config.toml
n_layer = 12
d_model = 320
n_head = 5
n_kv_head = 5
head_dim = 64
d_mlp = 832
vocab_size = 8192
activation = "swiglu"
norm = "rmsnorm"
norm_place = "pre"
norm_eps = 1e-06
positions = "rope"
rope_base = 10000.0
rope_fraction = 1.0
qk_norm = false
attn_scale = 0.125
bias = "none"
tie_embeddings = false
parallel_block = true
init = "normal"
init_std_qkv = 0.0153
init_std_o = 0.0153
init_std_up = 0.0153
init_std_down = 0.0
optimizer = "muon_variant"
lr = 0.0141
lr_mult_o = 1.5
lr_mult_down = 2.0
beta1 = 0.93
lr_head = 0.0104
grad_clip = 1.0
warmup_steps = 200
schedule = "cos"
final_lr_fraction = 0.0
batch_tokens = 131072
seq_len = 768
doc_mask = true
z_loss = 0.0001
train_tokens = 902600000
steps = 6887
dataset = "wikipedia_en"
MLP neurons of a small language model. Each row is named by its layer, matrix (gate and up: input weights) and neuron, and shows model dimensions 32-95. Each number is 128 + 24 x the weight over its row's rms, rounded and kept within 0 to 255. A neuron's up and down rows have the sign that makes its largest values positive.
After each neuron's rows, "fires in" lists the words (lower case) most often at its 100 highest values on Wikipedia text that the model never trained on.

L6.gate643 [156  97 145 138 124  95 163 111  99 112 138 127 124 135 131 120 113 116 121 122 140  90 114 105 127 130  82 130 145 160 125 131 130  92 178 144 138 109 102 162 125 153 116  99 128  46 127 129 117 114 133 105 132 123 141 134 154 119  75 106 117 113 173 152]
L6.up643 [144  97 130 135 176  90  94 140  86 117  72 128 106 113 114  97 109  89 134  88  96 138 116 153 120 126 114 123 114 144 163 126 157 130 110 130 170  98 160 146 120  88 121 122 142 146 107 116 173 100 140 157 182  73 120 119 124 129 153 139 106 162 132  94]
fires in: "years", "year", "half", "days", "result", "day"

L4.gate168 [137  66  79 140 157 126 118 138 129 101 125 118 139 155 127 188 113 113 168 161 137 145 133 118 145 158 101 114 143 114 134  82 120 149  97 121 133 145  93  68 132 123 112 175 134 144 169 135 126 111 121 102 141 140 125 134 123 131 143 188  86 112 160  49]
L4.up168 [140 131 108 148 148 110 162 110 175 126 149 148 125 118 140 153 129 137  73 158 135 163 108 157 114 177 143 106 128 132  90 106 146 149 144 103 100 134 125 124 126 151 123 102 126 126 148  86 136 113 177 142 111 107 132 114 156 142 118 142 173  89 163 110]
fires in: "one", "of", "two", "once", "taekwondo"

L4.gate471 [153 137  92 122 153 100 116 138 118 134 139 103 138 120 154 119 155 107 149 129 112 117 103 123 165 151 145  98 161 149 135  91  84 128 123 130  75 135 147 127 125 177 145 128  86 128 175 153  88 127 138 147 156 148 144 135 120 113 132 118 166 130 122 112]
L4.up471 [156 136 125 144 127 133 119 157 149 157 130 125 136 129 137 141 115 116 127  84 107 100 127 119  58 132 144 128 121 162 116 107 130 150 115 154 104 164 112 113 130 134 112 122 118 114 170 141 127 138 118 108 147 134 149  68  88 127 123 139 187 113 164 130]
fires in: "of", "year"

L7.gate747 [125 138 145 134 129 141 131 112  84 112 118 149 118 101 110 153 121 165  97 126 142 187 125 176 145 126 142 103 146 163 113  73 131 159 128 188 130 124  65  95 149 106 110 143 120 183 114 135 141 142 141 118 154 132 123 121 141 146 109 110 114 115 106 139]
L7.up747 [102 126 120 100 109 156 147  71 118 150  93  81 126 103  86 140 169 155 104 179 107 141 122 124 108 126 156 125 148 165 114  92  98 112 131 129 140 117 141 127 125 104 108 135 111 142 161 124 105 116 135 139 150 117 172 130 150 100 135 130 151 113 103  97]
fires in: "by", "at", "of", "before", "per"

L4.gate822 [ 55 136  99 123 126 128 168 130 135 125 161 112 136  87 145 140 142 136  69 155 169 146 165 174 106 139 136 114  95 132 140  97 121 123 129 112 125 135 124  91 155 117 116 104 101 157 115  96 154 143  99 123 189 106 157 143 107 127 110 167 127  94 143 102]
L4.up822 [139 149 190 146 113 160 127 149 113  89 120 129  98 126 139 123 142 144 130 135 184 130 126 154 150 118 134 148 156 154 151 111  72 177 166 148 110  92 165 122 112 119 140 127 128 134 125 118 142 125 119 101 117  84 166 176 133 154 129 102 142 101 132 104]
fires in: "of", "party", "commonwealth"

L7.gate167 [121 136 148 151 146 129 154  85 145 116  84 162 134 117 136 117 167 122 127 135 113 163 112 123 101 104 138  83 132 130  76 146 124 131 160 103 127 148 139  84 109 100 131 112  70 152 115  80 133 142 110 156 118 151  94 103 119 132 122 188 114 117 100 135]
L7.up167 [126 101 128 144 134 143 126 130 147  98 133 201 124 128 130 137  88 126 124 129  87 129 115 189 143 123 102 150 136 134 142 162 122 123 144  85 133  83 124 139 107 104 156 109 120 131 184 102 160  99 121 160  96 133 136 101 144 168 131 128 119 102 112 116]
fires in: "well", "long", "first", "born", "high"

L4.gate31 [156 114 166 112 110 114 124 129 188 146 159 139 104 126 110 115 106 142 163 146 143 145 128 134 148 116  83 121 109 127 124 154 112 132 151 144 122 118  95 116 159 104 168 139 107 145 152 124 120 130 118 141 119 167 137 124 100 158 120 125 113 162  96 112]
L4.up31 [142 108 123 113 131 118 104 105 164 146 153 133 120 111 139 105 121 105 118 161  90 140 149 157 151  43 113 121  98 136 119 116 120 130 127 110  91 124 142 112 119 118 149 151 144 135 116 163 117 147 130 116 101 117  75 136 102  86 140  93 142 108 150  89]
fires in: "of", "in", "diagnostic"

L2.gate51 [151 141 173 140 121 167  98 145 140 100  93 150 112 144 145 142 100 113 113 135 157 131 124 164 137 155 183 153 115 110 166 102 169 168 129 145 142 103 130 112 101 126 128 160 139 149 139 147 175 107 117 111 134 113  95 129 148 106  93 133 109  74  92 107]
L2.up51 [147  75 107 130 165 159 165 126 127  95 101 131 150 143 111 144 139 123  78 126 136 105 152 138 127  90 153 150  85 132 192  99 143 147 146 184 133 121 142 152 114 107  93 169 110 130 151 107 143 135 112 118 141 128 113 157 146 136 108 121  79 103 142 131]
fires in: "court", "compilation", "of", "courts", "library"

L3.gate824 [137  98 154 128 141 141 130 139 164 114 183 133 159 101 146  92  91 127 140 109 170 120 112 165 115 134 147 108 162 120 107  90 142 157 115 108 129 101 146 105 118 144 150 102 118 179 134 162 111 106 160 135 141 108 115 134 139 136  52 150  96 128 126 103]
L3.up824 [123 115 132 113 134 151 115 154 143 108 135 135 128 110 182  71 135 125 108 105 165 123 117 134  99 144 136 165 132 134 121 130 147 158 136  99 154 143 100 132 119 147 153 123 176 115  53 153 125 111 109  77 140 155 158 120  84 128  99 146 108 129 135 114]
fires in: "she", "he", "her", "gibson"

L7.gate156 [ 96 147 118 152 119 148 129 124 106 141 120 170 123 178 110 155 129 165 139 161 151 167 127 147 149  72 127 103 157 125 110 102 140 134 125 112  76  99 122 104 114 143 122  95 127 184 110 131 112  95  87 144 123 149 156 125 129 130 125 150 130 117 164  97]
L7.up156 [121 121 144 131 156 104 123 155  81 119 111 166 110 120 122 132 103 108  86 143 115 139  93 131 135 154 148 105  90 138 140 112 155 104 145 118 117 122 151 123 117 177 156 103 115 171 148 160 128  92 192 150 169 127 131 127 148 129 169 113 163 139 175 110]
fires in: "of", "from", "in", "under"

L2.gate829 [114 149 136 145 140 136 110 179  61 133 108 108 151 145 176 173 112 111 140 138 167 151 162 157 148 153 127 120 117 123 113 101  86 144 146 124 104 101 120 127 132 143 142 132 120 151 144 157 155 100 163 127  94  98 112 133 205 133 101 121 113 115 106 130]
L2.up829 [109 128 148 137 119 102 103 116 133  95 153 126 129 124 131 126 160 153 154 132 125 142  73 153 128 133 102 159  90 119 123  88 118 139 147 137  92 129 135 125  97 109 127 167 142 139 114 119  84  96 162 119 115 105  97 114 118 100  95 117 127 122 136 134]
fires in: "of", "methionine", "to"

L3.gate360 [105 154 182 113 148 100 158 142 108 117 138 103 155 127  91 136 146 127 174 129 139 115 112  78 112 139 119 154 177 107 117 111 104 157 109 101 116  89 131 153 121 152 136 132 124  95 115 158 176 129 140 158  98 132  95 154 171 128 145 108 144 131 114 121]
L3.up360 [ 96 125 151 161 144 123 112  99 133 179 120  96  98 139  89 130 163 140 102  99 132 144 126 104 131 127 146  97 144 154 145 109 126  90 136 174  95 116 131 151 123 155 137 123 158 129 113 171 141 104 130 188 130 132 158 143 155 122 134 119 160 139  96 150]
fires in: "the"

L4.gate181 [131  99 139 123 137 117 149 123 127 149 131 126  92 140 109 152 136 109 122 112 100 167 141 126  84 166 134 115 156 116 146  88 132 144 140 158 147 135 148 162 123 134  83 106 161 129 113 112 121 101 117 144 114 119  95 129 197 119 145 173  80  86 107 127]
L4.up181 [133 129 119 123 130 162 121 138 135 126 160 121 132 128 133 128 178 128 111 143  71 172 109 128 125 154  80 149 135 119 136 167 150 133 136 145 129 136 144 145 117 136  69 135  96 173 101 136 128 126 121 135 136 132 152 149 145 129 107 117 118 129 134 102]
fires in: "as", "now", "been", "then", "later"

L2.gate824 [116 183 105 192 143  95 152 137  78 111 113 173 167 114 130 104 123 177 128 126 154  97 152 128 159 104 118 122 125 168 109  69 110 143 143 129 137 147 109  88 108 138 123 125 149 108 130 138 138  87 118 101 145 121 174 149 147 126 133 135 130 136 192 135]
L2.up824 [146 123 147 130 104 135 173 129 126 107 126 171 151 170 100  99 136 132 115 128 113 137 137 106 158 151 154 143 147 120 132 155 149 124 131 120 134 126 134 149 141 158  97 144  90 120  95 146 152  94 134  80 157 110 143 128 102 109 164 110 123 138 159 142]
fires in: "world", "ncaa", "if"

L3.gate446 [118 124 146 146 140  86  98 121 136 149 164 125 132 179 122 137  89 148 134 151 158 142 179 146 122 159 133 153 147 126 112 163 139  83 131 131 122 153 146 144 157 120 151 130 139 123 177 127 159 152 144 100 111 165 103 138 155 138 107 151  83  76 100 124]
L3.up446 [116 186 148 129 125 124 144 115 137 137 105 143 137 168 124  86  92 139  97 154 106  94 111 124 139 125 102 130 117 101 150 164 114  71 155  96 122 148  91 137 128 149 130 151 130 104 137  93 145 139 144  80  85 165  32 129 159 172 136 119 156  80 126 154]
fires in: "the", "it"

L7.gate665 [ 73 116 104 118 163 106 130 115 142 118 128 141  62  80 138 124 162 141 145 138 139 143 128 142 162 146 119 168 117 127 117 102 152 180 158 131 138  90 100 169 140 102 105 129 107 114 127 134 137 143  51 118 122 125 105 109 173 130 126 109 156 145 118  96]
L7.up665 [154 129 127  98 141 108 152 114 125 152 117 150 144 116 132 123 150 152 106 124 109 109 113 137 135  90 143 127 114 136 144  98 136 116 106 138 156 127 122 151 100 141 109 125 139 147 117 165 161 158 119 161 143 108 124 168 137 151 136 107 127 173 103 115]
fires in: "at", "by"

L3.gate444 [155 103 111 118 123 102 141 103 156 170 130 117 151  77 183 128 134 138 161 167 130 134 170 143 123  93 109 110 161 169 145 133 153 140 137 157  99 146 109  99 134 120 126 156 172 137 125 179 137 123 156 134 104 133 106 106 108 119 137 129 127 123 146  82]
L3.up444 [139 104 138  95  83  93 100 108 109 118 141 152 145 114 152 108  53 102 148  99 126 131 153 135 137 126 153 154 126 141 136  84  88 169  94 130 127 100 115 130 141 111 129 155 133 178 113 181 137 113 118 171 146 130 125 142 128 156 107 125 124 132 111 139]
fires in: "that", "while", "although", "because"

L2.gate287 [142  92 131 133 130 121 129 163 117 148 158 147 181 118 167 113 119 123 151 162 159 130 136 112 109  96 141 168 169 180  89 113 115 136  90  72 133 107 145 131 122 139 151 125 130  75 135 112 139 149 124 134 107 136  90 121 117 122 116 134 149 122 134 174]
L2.up287 [130 118 128 127 174 116  96 127 130  98 148 139 107 108 146 140 146 131 154  83 137 148 133  85 136 103 149 130 146 134  81  71 135 149  99 151 131 108 131 115 137 123 133 104 127  97 133 106  90  85 137 180  75 162 129 127 164 151 149 160 188 132 163 153]
fires in: "of", "notable", "advanced"

L3.gate755 [122  99  93 149 176 158 123 121 135 114 117 134 136 167 136  59 140 115 138 112 149  87 111 112 123 133 141 125 129 129 126 159 149 131 125 128 146 117 156 138 123 118 128 171 119 122 125 103 167  99 130  96 153  98 158 107 138 130 101 138 117 100 128 109]
L3.up755 [151 129 141 115 134 132 122 126 131 145 125 114  80 149 144  89 102  69  87 116 104 146 100 115 122 156 123  88  93 116 160 163 146 169 165 154  94 112 160 144 148 163 121 130 101 110 149 137 136 123 128 148 123 107 145 126 146 152 129 159 144 162 110 137]
fires in: "or", "either", "before", "since", "until"

L7.gate350 [ 89  94 144 167 162 170 146  98  79 175 137 117 137 183 137  98 180 136 120 178 135 117 135 174 131 113 103 122 143 131  95 120 116 112 135 126  93 109 124 100 147 153 100  94 115 142 121 106 117 109  96 131 134 136 158 149 136 117 166 140 137 127 149 107]
L7.up350 [ 99 110 110  93 141 121 155 128 134 143 147 130 144 151  95  97 104 113 128 140 105 138 171  96 159 147 186 134 150 102 171 124 133 120 121 119 132 134 154 163 121 124 123 113 156 119 109 125  95 145 129 138 138 129 174 128 118 138 162 137 150 162 149 112]
fires in: "of", "to", "for", "among"

L2.gate452 [118 158 105 117 131 123 132 136 109  83 100  97 133 138 111 107 120 114 159  96 141 107 128 103 132 133 130 129 106 109 144 127  98 154  54 123 162 174 143 109 121 101 108 106 107 112 105 120  98 109 141 109 124 115 141 126 155 125 116 151 120 147 110 122]
L2.up452 [104 173 115 129 177 128 125 156 143  99 124 105 119 132 159 169 168 113 137 118 108 100 120 128 124 128 101 135  89 134 130 171 114 182 146 116 117 141 149 102 145 113 105  62 128 106 120 118 106 130 108  85  94  76 137 158 135 104 158 151 121 129 143 158]
fires in: "of", "became", "was", "career", "being"

L3.gate269 [ 92 145 132 141 131 149 149 129 127 135 145 154 150 104 116  84  91 132 118 136 148  94 137 127 159 175 142 167 130 147 123 166 143 140 150  91 132 102 130 127 160 142 109 104 131  92 156 116 128 120 137 129 129 147 144 111 121  90 114 135 142  95 124 112]
L3.up269 [140  98 125 175 141 174  83 129 158 129 136 127 124 169 102 100  71  85 111  99 149 111 105 122 163 142 139 136 122 160 115 169  90 129 176 158 120  82 126 163 111 115 112 111 156 132 145  94 133 130 168 162 103 141 111 137 137  98 141 176 128  98 127 121]
fires in: "the", "when", "this", "three"

L6.gate1 [139 129 130 148 227 140 169 102 146 147 127 152 136 146 135 162 125 158  84 184 148 125 129 166 137 121 100 120 138 178 137 141 144 116 119 126 138 129 146  98 144 145 163 122 129 127 161 117 103 136 148 138 138 126 123 153 155 188 121 117 134 142 127 112]
L6.up1 [105 126 119 115 190 168 158 107 123 150 159 121 137 123 122 138 139 130 128 149 155 115 165 137 174 148  85 132 111 143  81 140 145 159  95 124 128 153 133 144 152 144 124 129 130 143  95 183  83 137  97 126 136 122 105 125 119 112 166  95 126 113 102 113]
fires in: "in"

L2.gate306 [118 158 144 116 112 118 133 157 146 136 110  94 142 157 122 170 143 135 122 108 147 118 106 100 105 114 132 106 153 126  95 138 140 109 128 140 137 118 170 149 146  81 122 127 157  91  85 155 130 133 144 120 130 126 137 161 170 164 113 148 168 104 138 154]
L2.up306 [166 134 126 141 109  98 114 131 113 129 122 109 123 107 105 121 124  75 120  82 108 146 136 115 124 147 132 116 110 137 139 137 129 118 145 115 132 112 103 111 123 156 104 131 122 119 135 131 127 107 119 106 130 133 155 133 136  78 127 125 150  99 156 146]
fires in: "of"

L3.gate256 [149 125 127 142 113 112 137 154 144  79 109 128 102 138 103 140 155 104 150 116 129  79 136 183  73 104 180 151 117 164 108 109 100 152 145 107 130  99 133 121  98 125  90 159  83 117 134 138 126  90 133 171 111 138  58 125 136 128 122 130 142 143  99 106]
L3.up256 [105 176 146 118 133  94 155 124 181 147 149  79 106  97  70 118 139 166 125 115  80 100 133 144 195 103 138 136 128 117 118 114 119 101 135 152 113 141  85 151 117 129 157  64 130  92  99 145 186 117 102 142  89 102 106  97 169  82 146 124 169 123  99 117]
fires in: "that", "song", "anthem", "single", "songs", "title"

L4.gate627 [137 139  91 110 124 138 103 141  83 141 119 105  76 161  96 126  95 110  98 151 153 125 197 119 163 138 121 122 142 159 160  91 126  99 119 152 134 114 117 124 179 126 110 152 116  97 131 128 159 125 146 175 125 151 108 177 118 148 127 108 132  99 158 112]
L4.up627 [150 117  75 110 154 123  81 118  91 149 110  96 129 179 158 125 121  89 148 160 108  92 116 161 146  87 173 102 132 130 144  69 115 125 102 145 127 123 147 145 167 110 122 137 119 142 151 132 110 106 117 151 156 178 113 157 110 135 132 131 110  89 166 126]
fires in: "of", "half"

L6.gate412 [135 146 124 117 137 160 131 136 138 153 132 158 109 129 158 110 134 101 104 109 129 143 128  84 122 126  94 118 125 152 116 132 141 163 129 135 151 122  92 150 132  97 129 124 120  80 125 151 134 111 169 146 114 125 128  96 148 111 161 143 127  89 164 133]
L6.up412 [169 110 110 110 155 148 134 153 172 131 132 139 144 161  95 103 154 119 113 118 111 148  98  67 143 131  95 116 150 129 108 148  96 121 115 129 145 122  95 124 156 107 136 137 135  71 163 168  95 105 147  86 108 139 133 133 120 123  96 160 140  60 135 141]
fires in: "ferencváros", "arlington", "páramo"

L2.gate336 [110 100 101 115 100 116 124 156 114 145 120 136  83 126 125 153 130  82 157 126 119 127 104 113 106 113 160 115 107 105 149 119  75 107  96 124 160  87 118  85 111 110 142 124 134  68 107 145 159 107 148 160 113 130 163 121 103 106 143 155  99 139 139 140]
L2.up336 [130  74 115 114 175 112  97 137 107 170 125 120  99  90 128 136 169 131 150 144 133 138 145 119 152  87 176 169 178 122 134  92 110 111 112 135 153 145 109 108 146 127 129 148 102 102  99 141 135 103 125 125 129 142 162 110 121 163 182 117 144  78 129 122]
fires in: "have", "be", "remained", "been", "do", "attempts"

L2.gate642 [ 99 139 141 175  88 133 114 109 144 156 135 137 104 110 101 137 118 174 111 150 143 115 153 121 160  89  87  83 137 137 138 142 175 185 145  89 132 104 141 137 118 154 110 100 116 139 132 150 130 123  78  84 131 123 143 133 122 130 121 143 118 137 146 103]
L2.up642 [122 166 147 130 116 155 111 149 170 131 121 119 100 135  71  93 136 170 110 139 151  92 140 138 130  91 100 138 108 107 120 137 145 160 152  76 137 119 133 106 151 132 106 135 101 144 115 126 104 110 112 105 125 124 151 114 115 113 133 147 118 113 137 138]
fires in: "party", "family", "community", "country", "sport", "authority"

L6.gate334 [120 135 100 107 137 156 137 140 114 118 110 134 107 146 116 121 132 111 165 106 129 143 126 129 128 112  80  80 104 151  79 127 131 147 129 100 102 183 119 131 158 109 115 115 103  80 126 120  72 107 136 127 182 143 129 151 155  92 119  83 105 110 156 138]
L6.up334 [110 153 121 133 109 166  93 158 171 116 139 156  86 123 126 122 143 141 110 143 133  95 164 100 140 129 131 125 108 171 147 165  86 138 122 160 143 142 135 105 130 132 148  99  80 148 127 161 135  72 128  96 169 123 115 140 142 111 154 127 117  98 167 133]
fires in: "he", "she", "also", "has", "to"

L7.gate290 [ 93 105 141 145 135 147 148 154  92 117 138 101 133  91 131 131 105 148 127 118 139 143 147 125 134 122 156 160 135 148 100  81 120 123 138 138 124 115 110 101 103  90  99 157 116 131 141 121 112  98 137 111 140  91 127 113 124 136 109 148 168 141 130 125]
L7.up290 [150 112 133 119 115  91 116 147 107 164  94 102 141 112 179 153  99 137 124 158 135 128 135 138 137 138  98 135 147 112 140 101 112 154  97 131 138 107 104 112 136 137 110 116 150  94 146 130 141 118 163 107 114 105  97  96 130  99  64 164 120 139 104 106]
fires in: "at", "attack"

L2.gate797 [161 152 127 129 157 139 113 142 148 122  98 166 104 138 138 102  85 118 155 188  62 107 128 151 120 146 143 146 147 118 109 148 130 109 104  66 101 121  97 113 139 119 134 125 136  94 147 126 120 146 129 167 118 133 156 143 158 103 146 109  45 146 114 119]
L2.up797 [136 164 156 107 141 117 159 153 175 136 116 147 136 101 124 155 148 130 117 143 137 131  94 139 156 156 128 127 155 144 161 122 120 150 163  89 122 149 149 106 153 118 118 130 136 132  94  84 140 111 134 143 142 107 141 136 104 126 122 128 125 137 105 119]
fires in: "of", "albuquerque", "frederik", "monterrey"

L3.gate429 [129 137 134 150 126 101 180 129 119 139 111 142 111 113 136 112 128 108  92 111  90 104 105 139 155 150 126 105  95 126  96 145 139 130 172 132 144  94 126 134 100  98 107 119 101 146 118 143 173 101 155  81 125 111 160 125 124 114 146 143 143  80 185 121]
L3.up429 [ 97 136 130  98 101 171 121  88  97 136  92 148 135 127 155 138 178  88 129 111  94 105  84  90 148 116 133 121 103 115 142 103 127 139 143 133 104 184 149 119 128 108 113 136 141 114 164 142 135 119 168 207 116 131  89 105 129 131 114 112 130 121 150 116]
fires in: "of", "both", "either", "that", "defending"